Weights of a small transformer language model.
Size: width 256, MLP 1024 GELU.
Architecture: LayerNorm before each block, learned positions, tied embeddings.
Training: 548M tokens, 8364 steps.
MLP neurons of a small language model. Each row is named by its layer, matrix (up: input weights) and neuron, and shows model dimensions 32-223. Each number is 500 + 25 x the weight over its row's rms, rounded and kept within 0 to 999. Numbers have three digits each.
After each neuron's rows, "fires in" lists the words (lower case) most often at its 100 highest values on Wikipedia text that the model never trained on.

L6.up994:502530485540497505526527504527509471473509498551520484513460530519517534490526507485514477494519542526534489499528521522496488523493531440515495494517492516508535527503471474539443513502470492502542472497487470472517508466492492519489485499496458541533462521508530535522489487471508516536474528522501453543562519478517534479500474481490529543525476502494477474492500505502483493519510538500482558521488532528519534521464485517498479471504492524478481449521508521498474477491509451490495473499462484497502471506497482475494494520537525455469497458499545491474526452500551455499
fires in: "to", "called", "could", "from", "can"

L5.up1021:501479504498488526484525485478500481511506537489565506456504495514502500506533473495499488531489505489518494470514545514502517511497528515541489485517551522483548466506481476520517553512481513469460507526531517486473498501482509510440471485541542489510534492531482486521499512495530502508502479494524467520528531481493438516481486485479517463505496469438495447516521481491505474535510543483498469523477554513488486500504507473472475497498502530525514512535531536525467487490478477528541429502466488510492515491435501508476504483496504465466477466489510568509542473496502500444
fires in: "on", "during", "under"

L7.up720:506502469512540525508509461515462492493462458508504458531468489503513455483515519516463507497507493469520483505567441509515480519525535477495539504502511507534499493496501483478472478505493541519500464509482496513478504513531521527461502473508481502514487518484499476509489481501530519515462458516462451487504539503518519519475499530509547492505469515514521464509555532492478522473532519523478495521550528510504492503504544466521507478543504524500496500530490502500494510497538475501516483554502449514471472469471468509458510514526495487480501462493485548483508494538490447542
fires in: "after", "following", "with", "to", "both", "office"

L6.up180:470537482514523490561499482509556503493517503504497523502492458531480477469559493524534524491465504495511470485494531453537486494520514481501523471486465522496501474510500506502484533452549502509484480499529485528484473538459487519471537475445535547507485503501470500533538492464483493519466533474519494484513490518488486541513494508524503465500483531493494506485490457490488534528518539527520522515490505532521453492488508497444493515507486529512519483534479493507522498460505527420533529443542486494516500497508502496464462541491502490527472502512537494506513505535496485469
fires in: "through", "following", "now", "throughout", "not", "town"

L5.up833:460485530487483554572470479509533478486520525505529440482458460458514457468498515459530547489524498481504481460505495538513552496494503483522486519522473509450537486500503470529482469489495488462471509502492523533485502512472475506484475464501469522501501466518479469483483467530486536518491500504505512507526493513508484493501547513518527485489453535492455520486510464492483514527517474524463508516499507515568508528537497504493477501562545539514524486525498502516430503509486440507521496503456474475497494529496557505482476508488484474505519489519516508470493529506528525497
fires in: "of", "second", "first", "eight", "third"

L5.up516:524509485477507490506515513530496561495454499521503516499555477463492488450502565507485520501527488520548521515533547543497506541512543474488501507521529525518556505532525511490487520482484505466525482488491479532486519508501542524433484504469486523463489458481451496498509548496552462521444484482486467500498526481488530500489504501467502513504501523471483468467508496508526455496469540503501506505491528511500513505448479514496491486532485523510523502541485456506549515483518489514516485520454483480484471466440495512487534511520517502493475454509499487484518497510475473557
fires in: "while", "although", "development", "former", "formally"

L9.up504:499487527511473559515494475457515513508495465515536468470468516482472491489501489441487529495498498505506504530515514524561527488522506490464498515488536538560513466498463493475461531480447488501501490532514502512530487506457518499451485496527512460510521474497475479507484496512499509509481513467482454498522479477522481517522548455512521507490527503509456483538476562460458479503492552492489505478501463533524503513506480540476451526479534516553478490500528500452491504493494467497522558531486469468521504473504498540465473489481508524487463529491529499520486460527517503523
fires in: "its", "it", "attention", "italy"

L7.up353:467496492481503487494458506444570476495483489549546491502473507494506507482479500432511506469490527542509470488512501513517503489500506516495481457488502520527490532550518482517469488497493483521490520487512502480495507526480455505465486465458509543498507505509519536523506493515477496501528523483539494507483515534501526520501484465487528519478540511462477525520511547523504456537503543506451483464475498491515481482554515505489470526496525522520506510505525501471443496497447498475510530489507470502519477437501518505514475490473425474503495497431510519507474519527507510496
fires in: "its", "site", "support", "supporting", "it", "situation"

L7.up587:478452474486527485503557494502486507436479500511514521461503515530475482491567503523498501507527494507502529501487511528498465526492513523506447502497583516507521493519491493502520512502464510508501540494521480519530457492504502491460534488443499526507484496522465499521474497478466535511492492454491482496533493527521497532509488523469526495495518466481505464498481496517515504509502502498520527484506495556505506488498524491515454472502523519589474488503504497509508486470481460484553486503489519509496499502482519469532514514529455458499490454481507496520503464535538430483
fires in: "during", "district", "organic", "original", "organized"

L6.up305:473471496485543554481540512489545520505515513528520479515530513489466500522506519480504501519520489485532487516536525516499538460474483495450544479510484565501537441492530494510539462498521549475494478542486477530455449505494580493469519503506497496511519457494490496524494456459482518541493485499497489452515499525501497542471493498548507468516501499477494488511475512478502513469505527501462453509508539521544492488497493485469510495484520517494461496478504494513485479479518475451519509520468504522521509465489474508491479470528480482486493485507517561544477546497518552507
fires in: "of", "administration", "american", "sweet", "ormea"

L5.up238:526466496556501519530498514530512504459475532515508507476515498512496503513459484482515528499496516486513510485502517505499526476462511515484467480530558512473515464478470516516536516527506513466506491507527459468472492561510561516507508508503504491480476462479462481487477558495471524518539492484477512483530490422500495545507466492508531484492476505514453487526483437491454511504519486470453478515535510500551547526468492490515517487534527507540511458497512509499532538490510523462517494483455500485466450472434494487475510541471519475460543493466550509517533499523510520486
fires in: "as", "became", "former", "appointed", "elected", "the"

L9.up798:450520503532542510495456490485500470500473509564504489520474498534492504469492512497511561521469525486584528482483480522474483487446513473498489515542507520504486515512486530516508503493499479534532501489520462498501515534510488495532516493550524481478529472477482481504511517464573500524507535484511493569509493453494504510519506494493522533544514474527478496454489514516487473541482499485491472511461527499547425460511489467495506484528529483494496506482503527477452544484509503499528490497483530499452487477481471483493458525513505483504524507507516512493489436491502485461
fires in: "was", "is", "became"

L6.up336:496540499434489510511490516508564475459497486522475477513540453471490508513488531494506517520501529505548501529529545514489495513491516515497496543507554504471487465577525503527468446482507472488491506502496516500475480517486523509516496490522467499558538505517503495481480486488537519513519481525543497477508503520532495488437484489466498465508504516485506523508509474491516485485513515512480507496532524510462508527502494475494513498504512515500480487498537456486510478473440517480533527505460495489455508499509474523552540511481519466457531480507551493518512494511501484476
fires in: "version", "president", "group", "gourdou"

L12.up637:527495518520511462457554479553531504486494503511507547507508499478499533466510497462506479525516544483501464513471450504513511534513496484525482512503529518553481502524494492508469546461496513499461523538508492526469469521513485480489476492543513531500474488504487486564515483519509497493486558481554501509485503522506511480487493481506496535507473470477497502485550557438499518474465475491540460533515512472519475478449504481482500494498517524501455478518512512478521468497496482484543503456481539480543529518487500460491531485480530443511514516490452452540542503533488505495
fires in: "he", "however", "his", "chronology"

L6.up144:497511474464500534510507521517555505501473506538501523491509498489481492499537474471507487523498534494496458489502475512504499531475494495498480495511476531525483475509520464508494468529503505530435456518513473510475520529544475516485445473483478523506524503540541516533442490499513510575512514528475468537511515525493502488525489479496466498475513502493484509483529532534465493453467467499509465510537468495507487514486493540539526494516513512557456501532493467500531494473505457485493490467503501501499512485511527524513492519479465469513494513518488496466496493478510497496
fires in: "this", "the", "joined", "of"

L12.up594:548562509537529499501483473534497508523486582557493504502528494509458505511484445468494507503518545524492488498505546518539503507504528459496537497528529519496507523476465494489530522486536498509527492501511473523475509470524475504478512505525544467493484435494501516512461497542493464533455501512516482533529494450485460467471512451471541479524480570486504486498511503505507510518481526483490489532502463531487418504508509479549481513517528515495461499531504453484553529499513486518519484519470479507468480503493467521504491507487467471494479521503510516531494497527482434510
fires in: "also", "and", "video"

L7.up1004:511523503481529486541527535485525507486516515495493487512524547513495514516503449456465483512476535534511529469511487526554519560522477474475513499543441504517518471465497462497491526470526504474512489494473489515537485504478490508501456480518492527520516475487496537494474459530469499518489527530529441542490481462470509496477518505478466500505520594494488492506520512467479492477475515458481498500481490546511509495519492511511520512487474503502457543515509521493517515502497519475523481485486512492478480486496489478503504461473512445505525524513468494494487523492501481452
fires in: "and", "led", "january", "parser", "forced"

L10.up754:554481541475501506522497441543498513478462497520499513515519532493479466511480456488502541498480506507508472507507460524545487516476513500483509511494485470532539513470466428525477525503477498505479488493478460527548488495463506492500475498490471501507509456521448453490500485495482451491520532450507526487521476470495481537513502466506528521508487500490478506536512499489501485544479516507502484506492508540540521484481524562514508531501497542494520470561515518510517514505523501525570468496511495529474500484509476496520498492519541519476497482493496472541516495515503398490
fires in: "and", "would", "used", "opened", "if", "member"

L7.up807:461475468514507531512505480502505494455474516503535463501532490472492487479494509472549528511528524542560490510495502521505487490501517499501553519524497521518508490523530522526508526507525491492484440529516480539497522495476548524504480485505474474522521465500493512483499513486503464572465479458513500519485535481409464528475513507465490487489491519504472490483496494486443470456507503485480480516539515479515473477504466513533538546500491543538464545499519514496486522511509491512479492527532484469453483483519471521526533478521487488514518504516507474522506514529497516493
fires in: "political", "politician", "public", "politics", "photography", "positive"

L11.up355:495473482476487472522505462498500476507468493516534492502451513478507529515511497511507553507510524507495519487508493484511520558526522530461488452513520512508512537524509508537480532500486476516484517520518481515547498502512495516485472469505534475498491490522494504508487535488530470511535505480512548505511482513474443510477513507468501472543484469491518475484516547470512462503477527503498491511506470492541496485524485512488516531501492498523492494461522518488478523463465452496511512530483488481488526525453516474493459436476449511489467519488475538539559491501504474503
fires in: "as", "at", "after", "out", "according", "within"

L7.up27:496456481458503471477551509497556479524484511485523523476527515488493500498502502467534514510507522526543517514485495546477523496502503469509520503471503519480500496513506472541488522526467501515514470526495488519515520517514504505517509470502457575532498485503473478503484519509479480513447514499541516534483459477521535558497503497516530522495499466491486484503505478516527458483473515498483505506485519495495513492476425428490449462541517502522495480554513460502480504445512515465472512527476516536498495511494430517534473490466495513536488497461531489509504525501480492515
fires in: "american", "america", "competition", "committee"

L6.up119:519479445523531483485492479474494459450498492472476482459545516536500498481536522537483512491484498525527491483509505523529505502519521508535555522513522482514540510527507527496478512473507483506535533524479486524526496503484510521485502493526553537500548513524505464505509496494503495500455464505472566500507501502479484533468495515464528452501536516442493500550541489452501486489464507499518552496549477484504481512426531495497446497510490509513538464534468506494493529493487464483550501469496524475505470531479505501465488496478475508515473475482542465510525480479505475507
fires in: "a", "and", "is", "by", "following", "not"

L11.up591:499477468511482497506480457494514548478505538515492495469504509509468534513514509503518511531492500523511502472520507487486497570501535518516513484527525482525519422504511499534484485521517528524510536495522480507500499480503513520498497497427493514548511507531454479474482519494520481463496446535546489495499531472523497516526454509496524473487512529478459511480531508513469473536484535506472458539483524529497490457517496511464479464497513533498498541572471483492502527506516486469506493499530515494485471465509514534480488490509510495554538491463500488496500468505456537501
fires in: "during", "through", "although", "brought", "throughout"

L6.up260:475495533527511511495491492495550493520514545509526506500527483492522503496539490515546509511507537528491515551513475536508492448494527488533513479500462529442477471476479504505518488541493505501471504498525470530496489484439489522504487489451503506543519515527500515489456512494475473512484475525472483492506506476516479557481470486492527536460517516506495460514481475522470515514510513477475503483503534518515526475480495476448510486497541539509494493575502448484477458498510499475523497504470488507491485478488543533510496469509452510493508526502508552516488479518539491427
fires in: "american", "advanced", "america", "addition", "additional"

L6.up584:523500481486478502507509500501508505511500493502500452492505492535519482461522497522505499498507540511542481492454509505511504520475521477518527459555549516465519492507500483494517525450467523487491502524505482473513484481514542503497468515522515483519528448510504517518562514539548511495481509502493496494535524461429533493500522502489561505514570533485493473488509477442479482495495501502489466486532510513532483510508507516507488460528521532494505506494523509478470465477463468476543446500473498492482493542508529480473497500528485468538488503513533505427524494473523498515
fires in: "and", "or", "place", "time"

L9.up323:530538511484516528533493552541494522475465564525536500484506529485499451468512537445541461501472500506555485497501479538497536489458503512496513491506469528475545514531500515557481509440488468525512492502506488466499494518486497507528505507511481526493526477511518509538506487484541503486484513515495503536510488473500528506483510506533504526495522497477433504494486450511478481465464557476476483469474518518479451498505524488491526495486513485489480474519481497509476497484517520478525476496477544479460498459525464497487520496474504485515511486472566471495485494522490503514
fires in: "at", "is", "to", "can"

L7.up308:514501512490523517555529505480506484460497567550502478477518470464489526497435528478492508503482523497507501476492494514512536485475506502501530511531499544479534450512473516505513515503469489455490514508498478523474494516442513513508496456530517519527485468465461510500472519506510562515521468460540466550509505491480476554488487520506541498471523510503482529516499528488513479506460514519477467550471521516534469485537485501526507486521516506512514492491530515507513483491470556517521484512504486511486477497517490508470527513440529470523512551464491504538535480467513518509
fires in: "an", "on", "won", "chronology"

L2.up509:526513497535528525525492487522517458482476494506469518482512522512482451466519486519503503495436541488559485495511507508513515506480518523483501504511507515521535467537499528464522506481466522523491511485483475525488503522473475492484494454452484503506532492506532502466503489517523523549524496510499482489537502497532499522464509493445545484472529505512443499508469467497523444505473523507504534500476511497495534519513514483489480537535497509489497472516502481441454489478510486446540490488498505511503487483495543538489495544468482480491488489461504506519559497533527439497
fires in: "that", "was"

L7.up791:546527560479551511528492518462475502548511448527502520518535466494488477467479532495487536507510538486526476455511476517559489524503498485486519484497489519505512511520461510502495545491466469469562457520531499527531479522484493497457520498491513496470482467533474515478459500518515537529482503508505502532465501504500456516514478523524530490532530486509477482525482487512512509502523549501463495491501505525502504508505482496488493525518545516502496455501497496490478508447514482480530491482485518478471483509541485528507473507505502463560448463425521467493530521517510468523
fires in: "are", "to", "is", "been", "in", "around"

L6.up397:477485466495488479495515479502531522523532496476523504526493513510485525422445509447557550514549482501486465477497520503526504473458522511530453471490506452454488503525509507529506489555469465557526495523484460464457489515439463514488508483509511522545497512518517519467492493524517512494529532484489484497533459459524547484530504486532527509524504523448500498473512470471488472525498544507478507468494530532544487506476508467502475508524522514511527471536506520502504468469496443485528540462442525513524485477503500511519487530500473499513494507419548517490487526484490482511
fires in: "george", "organic", "organized", "georgia", "record", "century"

L7.up914:449471472549517501498472497462497482500488531522487482471523501507470506465534517515490524461496514478537514504538500523508534524495537499489495500517481514506520490519502500552507553516534476526520467506508478517518526491496544537458507507486486510488508492488495492506470539505501509534518533504505516543520521442474515545507474523496504509527502485488489507524467496511452503509475538469478522499458514507502455523533517527527472494534513542543485484543465546506502505502482523480541508501436540503472453477510504508529465514508430470507482477478487494462540486511535496483
fires in: "his", "s", "is", "may", "being", "can"

L5.up753:522473522499505538542476485529521500482518508529475488478483482499508468442489526493502515520529562515457492475500489514515501548477474487481497462557486527502442482520486497511429473497500502513458476537522489517490459472495470515491479489490518515497466500532499502566515475483450543518501490523537479488497512510454469507506533497495511484505505556520491521491510482462490552515492467494493456477521494526536561502530472488522490502530534527493515450494495472491541545469476509507533505486468516503497451469537492502486515534428533489516528490528484515454513518491493494515
fires in: "of", "it"

L11.up427:472446467523492520491510479511533485480476500525557510518515473465491495489553518492508548506534489532521523488512416482464498507521538475490535471461556509489495484496494540574482511484508510505517487491476472531487504503517525499477516492430479499526501526481492461531493487454499520506496492465490468479530484496482491541533512487505528493483499516452455525490512506499518497525526544545506487451513515499529432505522481513529489524430483558520492492456473489455516506513514482539521499494481495505502508493502491455507491462510528554510453521482507488480514476514484511494
fires in: "one", "only", "once"

L10.up759:474442513471534546488513554553538502500529518557505492482538533519494504517516502485510491519526532491518467523514472525492511485444487481527535503476522507474503484487499486511482503498492499508523430507501469490465484517485478516486482499493484492512473505477495500544514528499512497460493524499494487513525504465512512524543464507479564470514496530504492431484482502521493499481521561452491499529518526556533485520456456485483493479524494499517467491522527507504535504515457466497478489515459525496476493523465445511489504493552514488457451483477522495488498473518481456491
fires in: "american", "august", "in", "america"

L11.up321:496522510532488504506490484516497532482485490501503510504513496516484497499500508521491492539503502550495491507529464504512513479481529446477429484543511524502521482472489588493493496461498460502495515507498497564514488467504515481482461500487517514565497504459491553524533491520499497525477430514443523508507487539506488488496506511508478485528507521484505512516479495457499445569493513470499533518438506530496486506542427496473543487518533511534509488543485479465490458478516485458516525500500476533453487494509518515493503483482468490508512504536522499529497520518508528486
fires in: "two", "textile", "between"

L5.up57:490548572529533513538495470510514489506478543544512476498447506491524515474488549503489521505523501533516515473531485509529488474502531522519467474488511500517462532543480470527494482528482549506504485519499473504493495479520501517501527478492495474464513452457486521479530487493498493507525545480554465521496484467495486540512506468478454538533535486461503498519538474479489559514483490484495504504502524470550499509515479495510472507556513525498505500498491466501474510504517493512536479474470500517541463474508505477522504502491534484475487432459492515457499555572527477522
fires in: "by", "of", "with", "used"

L5.up955:515529464499511513508491461511516461471454521503498461472477515503485505477513526492479503495486493538508501487527505523482540487492532498501470515540488506527544483513486485485530510530511480518487508516521466476506499479492509496489492446490510522489523477465501468479472469541558509528501504466508528483530450486530483514510505506485520515465521492479500481516495495501466511528504507504497522511535522493504515519471525492411520455504495514554507492534515488468504500474504496491524500497500481466522512495502513526447496553526492508520544528479495549487513467572471465472
fires in: "his", "however", "after", "when", "for", "office"

L5.up259:520521509488535456541514432499529457522523457475511486493517470504508506464490498518520516504452506507479477462502511534506519482473530487529517498498500474487497497513508472488488491505459495486506500530501503477492487528501502503476495472535512569507539516506518493512483466506524539512491498503488447504551501486514489508500491509502506519487526543494495484520479513511477494518504517529465462496533557525507512511466538470490478525530492528472572508507510535440505480500449487498560482501448513476487459455470563477482453537484500493527497464509489545456529465492497453496
fires in: "to", "university", "the", "gender", "during"

L2.up51:477469523548505485484520511519522517428475517493505494501494461505481488427490514469549534518496504504504509512540477510525503508494513527503492463538505523504536465480467445528489494481539471485494466476521491528419515552500512523468530524528499503509510511447452478514489462536502486475501490487550494505526472444492473485510551505554515516480502525449489491476485498475523487501545519463522470513484508555514496502532461506496515525465517519553487510537511497478515515494543494501511501461495526525476492475508492482496516496505515447469493549457480535485530532483508463494
fires in: "of", "career"

L5.up141:451528514482487525505495484522527496502492479507495519472532482491480428425490554486476497501490514488477481539502520505517513496522508500518495518533515543547512466536479542498483523494536522518485518525526476503519462532525512525475483498429496483534527494526524489550508473489525517503561557451441478451492489497519477504499526488509495506504515479482483505458514513502473510555474532485514514503505524484499497510504462491521516538525499530515475481499472497484500516489516504484493517466517460495507488474560484558519521538477484485449473483490461473470499491526550454529
fires in: "that"

L9.up402:515479481475479519508508535490449490462483503505503454506498512516488486505504499560479524482497514510514508475501499519500509516440477505496527500494522564526540480483503505507472554464490485504507489550529441482493471516478534498421456503532471477498512526491479452512494526490499513508528497501483490486516520493499479514503501508483478463491482528515499481530541503484520502513498533522509493495497539515495518518559503515482489482497560550550499489499513494517507513493495525485541476511408524504470487476483493499482462519477479460507466517513491527500510488475498486497
fires in: "a", "out", "as", "the", "been", "obtained"

L7.up493:516472553491524550474509452506514541489486517488494484479475568514493501507515489462507513526483496510554504486499523492512538473545541535477508489487483537510516491517501490520481447512459517549502506513561482469472490473508485480482506502505511493491532468483476525551502477472508516484494484501523462458504495474544516486513487478498494495535558512465454498501469471468455485509473472476482523521481472538545489520477493451503486520498478517497472480531506520521518504505504469515508488530493556476517462514501485505499529522456490482497492487508525519529502489512464494465
fires in: "under", "university", "years", "since", "during"

L12.up741:507466508502546521533506523483514472486515474481510469518459502519449490500485508481517509502553494505489513506518492542508519499476491470473513477481484479469533469522494509545466487504501528468497499565510505502515524506478499510490513494513484555516510437495479518497525538509488491522524528457496457515497520464539470486482521550468544495505508496494454500528516482508508508486501512514450500475502529534519447514475447484501491497515478511539477473549490504436526482511459467511525473480514514495509521479520492507490501519451489498499489498459523530469544473537524538508
fires in: "between", "back", "oil", "railway", "after", "backing"

L10.up769:485508493514534530466502484483523445512518519566507455518488486483508470518498523447481531511460533469469494525518511526477483496501549506460530489478477525536537471532528512507514509475498530445494507562497505501517500508530511541482526498538494507520515434531475464514463522529497464486481518468510518486518470463518473503519525498466504527499533475505510482470501505538471494521494519490460483479534524465513520481468491495474500536498483511527538490539483493473513527506471500488508491490507486533505467485517487487493490514486495472529448522489511492451487503494531492534
fires in: "music", "after", "museum", "mid", "middle", "most"

L9.up597:530505500500527532516529464503543533491479537480508499485493457466484531484504489431493492495470533531555515505502519509547486492509507503477496534489506553509514478502525506457509492517429503446463465481515450518518515498487498514477476482505473558502504525492470511506504517466527490515458489488505507482530495459469537538491509520488482468468563490484477507492537490503498487468441549487491438503515467588535523495478512508524502497528526503500475498501536486484465503460515489498513477499512508500478464512486490492479501472503500515497539511467533539502535500524528473491
fires in: "in", "politician", "at", "political"

L2.up925:550513526526533471462516488479521484509519509490524466471529491530519511528498506473490496499495524482504477476497496539549466498515532512471575497509498504457508451511503494523502548485463497451485516499503493473544497488469501514497464478524551485458508453553469465497489489522485539480496519484482515503470542461539507473514482501492491505485536499511492489516513449499522472493534552545498513491547530487475514518494504502467488467490508515517526474508522472503487481484479500467560498471491496479524477507478549494475515486491454457534483532504527517503534540496526430494
fires in: "and", "in", "or", "on", "at", "to"

L2.up395:572440518511516550477533476483518463495523528500504459469451516536472505497529522475483503518513509529481518534546447499516544515460544477485509474509509521491492481506458505502503482497506486508508486537517509513534478514490515510486568487519482530472531486472471500459496530488467523480504482508488479486525523486494486487476519481547505530482532522498497495538469497470464482482535498519464475490528482517491560526504472483518495497523521512510495496495525487474528472496483491480514542523481500516511482481497549471477474483520483443505506488436492578487494533500503496495
fires in: "of", "kingdom"

L7.up437:495498522516538508488487453475479522491492533539512504481504507487507460556511506511449490521508514538499480519498457510543487495487524490445527521552508482481504507495480525509517505440548498463486512523532498538556510462520511524481500480519505506517511477471471480481480507486524474490474443499514513505515491503444486521505470477535505526519503506508479522515480548538517493523493479487494444520487526485533479489491461470482518488523528517532476488533502506495511488504503450482541521484447517465487453519531458498522510511528497474482480502464476537542472485523480475512
fires in: "type", "some", "types", "championship", "champions"

L6.up292:551464541488522528464478451527490534466474524528505505444537540500478481507505501493507507502470539489491529503499476506517538495541519529484493479489491527532508490522495512514482504528459475515470514496476509485494482535502496525483501482526516523497514457515453492502490452484504503470420519509494546530496445515506468495479520469465441498508532528501467477557536473503484453492443524487473515515532462537457489546495494467494493507477498529529477446518535487496479489505485503476526551549486486508492505477493468497512518523475443506489510505552484488497479486474489510485
fires in: "and"

L5.up751:518474542484524523498491485474537470475459506563504452503511509526500531488533495441481503502521575499504464459495515491520488517504495496542516501479472485507516485532483480545542492494518516501467486506473495519529497517522497518499490494487512506545526490518498554520483463485479504542484501555497479481517505480488525510490461488479536492498511520526486485525539575485505459556485549521479475512484514533546535516503517531460492469493480504504510514489500478500503484487462480494529467528476515514506496502475512479459476492515443470513507489509513563455521446498520488488
fires in: "from", "de", "at", "led", "date", "spent"

L6.up749:492522550506516521506530471507473507519515533508492456436497526530502501490487480508502520514489536515495472476494463547536550516456496499477483517520472496449495490518466516535473492542480496534512512489496489544508465499453533511498513493485547509495506493513486492455462566491490501485491474524498503528487462490482464493493505501481516478530537522508473488494504481523497463564477516524473535538480474509496493485508526477461481458550546506513472485516485493480483489476499517517546543500458533467527476496508530480498468532474522467480457509518494532493496456459493492474
fires in: "its", "s", "his", "china", "khatima", "chinese"

L9.up210:520524497497487513513486509532503515523458499493531475468543506499485479497492538491531499509466510539512483458495524530529475507481524427493530467549528497522513510520526547474490523490443530484488476514498464514518513522486485494465416510494554493527473496507512492549498471533535487470507457503501514531501483490490457495485527514449483521479507533502474506522498534495499479509484507502500488495531510521461511505482513526552517477505483548510495503560506470467522472478470462484486497537454499482464481467506516486511452511457492469529478507492525511521472464521496506513
fires in: "between", "through", "and", "network", "two"

L5.up951:494470478540525498503486536471506546493529491505511497472503524532465497500478528492515498503469532489456549536510527511500531473506538456475482451492496553499496471520519515504451441462450489505526508503526502503494496515504537507421501473496525549466529451490479534561499468491517495481500519482500521512494514557502522486499495490465493463487529506512490497481506499453447506492528513511455489512511495503492504509523485478472487503502508515491533503511464503512516506491507497502521480533488452504440521476508484483524502502481482509517494505540479543444521517484517497538
fires in: "the", "s", "and", "it", "ve"

L5.up876:510496453473474521495499487507530529470502508497520494494520500486476492473464503499547516522545506509495500503544526465515527519485491480478467495533541496505443519495488475507514523469504459527485485517525477508476510521488469536489477503494507537493489507490470511511540455499491487492544484536501497465540486499499537473532449502540492455475541537514466478502484488494453528491476493490511521489541464532482539512499541501477505503514563511512510513482554484493498457465473480507505537524499532512440487467457514472490434531439496474457525530502513501507509541475524474469
fires in: "history", "george", "century", "technology"

L9.up736:451497490521495530478506440510578478517522515505538497487494537487470453511504498469518537527513505516476474491495530525569526513499476449518530495533473494489497455518500487550470478427506512516490486496511491531536499473481492519512453471506515519537458492487438512475488523499503506510492494465539495522499480470466464517493490521498513484501535507456472499493513494488500531525468477536528475494492521527505452479504525495492513477496525528476526465578477497516499505507488466475512523520482505469492497510510498465499455504475521507492455507485496494475523511474492508447
fires in: "school", "some", "known", "taken", "type"

L10.up615:487428504500520516498502480519478534491494509530542480471468532519467497507477496515469516493452488539479490492510519553518448479508504488471521506487532502526507486480504486501546526512493490492524501547535440507498483480495531476452493508496474509485481519493499504505496478495465502500507494468499511507494522500481414550528549495481495512507521496495468505512527482490523515508523510496489495460535529526461521499518472490490556489502518542506476499508527501512475503482520521485558523477409506495530468480545515447492448518473517523530435525469477521482467520506490515520
fires in: "after", "one", "of", "off", "and"

L6.up734:504519498485503526456535508528530489503492495515501462495534496486485510478481511501512480502511551530487516509525522510508535503453539504472463480509455529448477485487499505478488488476514477538520544504481505481480512518515507516531448451510530555497547527461503523460505512547514558485528521480482508504552514498538506496512500496432493538485538528488478499510461451486505504518489505494460495472554485507509526530451502439498525490502513518485475476528529513475493508461489502483533479486459448514499476488502496512493504497476479455498464537450483476487473532507499513491
fires in: "the", "and", "or", "my", "christian"

L6.up930:499482471519535513476499467501486530507462498495499508474510463534536503512522487454540531495491516464519523505507505467484461517508506507555462497504534490527542472525459510562509517537496532500493485486486457483523495518490513539490511500497471482524524507499486499494473539497532479483462470484453523520487486469475464497492497489454491488492507494486493434498504522489479536488494562476507552488537519525538527515490512526501480509517531496531497502497503499497539503503529502483477469486475500507501464488487500540500533520506461465481502454518487513501518473558549453475
fires in: "during", "album", "available", "although", "death", "already"

L5.up373:483498467517481493515472445514534479482513568492494492477518510506480493521502502469532505508467512540508502539510513467487514490475517477523554482519498533502550489547500546507452535494517555524518489502512469461520460509464484504499495490479508545538505497502527505500517524460492491501459495483529481510506542498496516485511510502445513489459528557481481447498490484486504471507491496502482501461511542522481586487533485528478503487524496526495519540491494509475536507487509476511512460530474485457501488477521526490493489487505470492519481460508491509516523481541518464494
fires in: "website", "world", "wisconsin", "webster", "weimar", "will"